python train.py --norm="layernorm" --norm_eps=1e-05 --init_std_qkv=0.0143 --batch_tokens=65536
MLP neurons of a small language model. Each row is named by its layer, matrix (up: input weights) and neuron, and shows model dimensions 64-159. Each number is 50 + 12 x the weight over its row's rms, rounded and kept within 0 to 99.
After each neuron's rows, "fires in" lists the words (lower case) most often at its 100 highest values on Wikipedia text that the model never trained on.

L6.up1413:46 52 50 51 82 54 56 65 36 51 60 57 47 37 55 65 55 56 38 67 54 69 70 71 58 44 52 68 46 49 51 57 38 45 57 57 39 52 58 58 68 40 67 55 51 37 50 34 53 29 41 46 37 87 46 52 42 50 51 50 34 41 36 50 72 58 53 56 37 58 41 56 69 64 43 47 73 66 55 55 70 56 54 19 52 54 72 26 32 50 50 65 73 49 37 46
fires in: "that", "which", "it", "who", "i", "he"

L6.up2274:36 53 33 51 55 59 70 58 53 54 46 64 55 42 49 36 68 41 42 37 40 47 68 38 72 40 43 54 66 59 58 59 58 28 31 62 56 46 51 57 55 66 53 54 44 46 45 43 72 54 45 52 70 23 46 59 46 37 60 24 58 43 51 61 51 47 69 39 22 55 48 49 56 56 53 45 35 70 44 73 65 49 64 44 27 38 60 17 44 25 45 66 47 22 56 65
fires in: "in", "during", "on", "the", "between"

L6.up1350:38 60 45 59 65 61 42 61 59 54 70 34 45 47 38 49 46 71 35 45 55 62 46 43 59 70 34 40 56 62 49 56 68 55 41 61 65 60 51 59 48 75 68 56 34 46 63 72 58 55 63 35 49 66 29 45 60 37 46 51 41 53 49 48 48 55 24 44 46 66 61 31 46 63 62 52 51 62 71 42 46 55 64 60 58 59 61 60 59 59 52 64 42 25 49 73
fires in: "the", "of", "those", "commemorate", "that"

L6.up699:63 53 66 37 63 50 53 64 41 32 56 34 61 55 29 40 62 66 56 54 37 61 50 51 67 46 28 55 60 64 53 36 45 43 48 45 71 56 35 50 47 50 47 50 55 64 41 70 47 46 66 39 34 53 50 45 48 46 49 51 58 56 42 46 53 54 36 56 55 78 58 26 47 52 71 46 75 57 35 64 28 48 61 57 64 71 54 41 51 46 62 31 53 47 48 39
fires in: "the", "a", "same", "several", "only", "least"

L6.up2275:54 57 53 50 52 47 49 58 54 54 43 54 51 50 48 58 37 53 49 75 44 43 56 52 54 52 72 38 47 61 74 56 45 57 39 46 50 44 57 54 50 38 62 34 63 45 59 45 51 54 62 47 37 36 84 57 61 45 22 19 49 43 39 60 53 49 51 51 57 58 53 72 40 57 48 54 55 71 38 53 49 70 59 57 47 53 42 60 33 55 43 55 40 36 70 63
fires in: "the"

L6.up658:47 44 40 31 52 57 50 59 44 76 43 44 75 49 52 54 67 44 33 53 87 66 36 90 55 60 45 48 50 51 47 47 69 59 59 41 52 68 64 40 34 66 58 41 51 48 50 65 53 49 66 43 58 66 50 44 54 58 35 53 56 55 54 47 31 58 59 52 40 52 51 55 29 49 30 59 55 68 54 50 69 43 50 65 47 51 60 49 73 41 42 46 46 49 47 60
fires in: "the", "of", "along", "and"

L6.up1197:46 40 51 56 51 50 21 41 37 52 41 45 23 49 49 47 46 58 48 64 64 54 43 52 58 50 58 47 40 46 69 63 55 52 55 32 73 63 64 37 60 39 53 45 64 61 46 48 46 58 50 47 57 33 42 44 70 38 52 43 36 60 36 56 71 49 35 39 77 31 48 72 22 49 62 63 49 56 57 52 59 63 60 54 71 55 50 40 51 32 40 31 45 58 37 75
fires in: "the"

L6.up1765:65 43 82 53 48 44 60 46 51 30 41 35 47 63 64 17 61 29 56 48 71 43 26 60 68 59 43 44 23 55 50 56 63 30 46 61 54 66 54 48 49 59 61 48 44 56 50 54 43 45 48 37 67 66 56 56 48 27 47 46 34 60 52 38 53 33 63 40 62 62 45 57 58 66 69 44 41 57 48 41 70 40 47 63 21 60 71 37 21 47 41 66 45 72 48 49
fires in: "from", "the", "by", "with", "of", "between"

L6.up162:59 62 38 23 58 48 42 48 48 58 38 36 31 32 47 49 40 58 42 42 40 72 43 67 48 29 63 44 33 48 44 42 51 51 56 44 35 27 39 42 69 38 53 51 60 45 29 62 52 51 45 42 49 74 50 32 51 60 30 41 55 39 37 56 56 66 65 49 56 49 36 27 52 72 49 26 33 34 42 52 59 54 51 50 78 55 66 59 42 28 46 40 56 31 48 43
fires in: "in", "from", "had", "at"

L6.up301:55 76 53 45 55 48 57 29 53 41 78 59 55 27 76 73 40 53 26 46 50 49 46 61 49 53 38 62 42 60 27 42 54 39 36 48 59 67 55 58 60 52 48 40 47 55 78 63 48 62 50 55 49 37 63 60 60 40 43 50 66 67 60 35 54 59 36 50 41 43 21 67 43 43 44 51 41 45 36 46 38 30 59 49 31 49 64 68 28 35 50 65 39 45 73 36
fires in: "of", "on", "black", "red", "white", "the"

L6.up2539:35 63 56 57 55 69 47 61 68 64 36 52 58 57 55 46 44 88 38 27 40 78 45 65 46 32 47 46 60 78 43 59 54 75 41 34 40 47 64 55 40 55 29 68 34 56 59 53 41 62 56 33 74 65 41 44 49 54 44 42 27 35 52 57 37 49 46 61 50 56 52 61 49 33 68 48 32 52 33 50 54 65 55 38 50 32 50 70 61 55 39 47 64 49 65 37
fires in: "in"

L6.up2968:65 34 37 28 39 44 54 58 47 37 55 47 70 50 50 49 44 48 53 47 45 44 30 53 55 37 69 38 69 67 43 53 45 48 52 26 27 50 18 64 73 50 44 54 48 32 44 66 45 28 52 56 51 51 35 30 31 51 45 25 55 34 38 34 67 56 44 56 64 33 56 44 40 51 50 49 53 58 51 52 45 66 49 38 51 59 41 40 46 26 39 68 34 43 73 74
fires in: "high", "red", "silver", "black", "light"

L6.up2075:53 41 43 38 63 59 41 50 47 44 79 22 56 44 55 40 53 39 29 27 58 47 47 51 60 41 42 69 56 52 34 51 48 49 71 48 52 41 42 63 57 53 47 61 40 66 44 62 48 52 61 43 50 54 64 51 48 44 24 50 50 54 40 38 57 40 61 43 64 53 41 43 51 59 61 45 62 30 41 66 65 33 25 34 41 40 55 58 69 47 53 46 47 54 57 62
fires in: "for", "on", "by", "with", "after"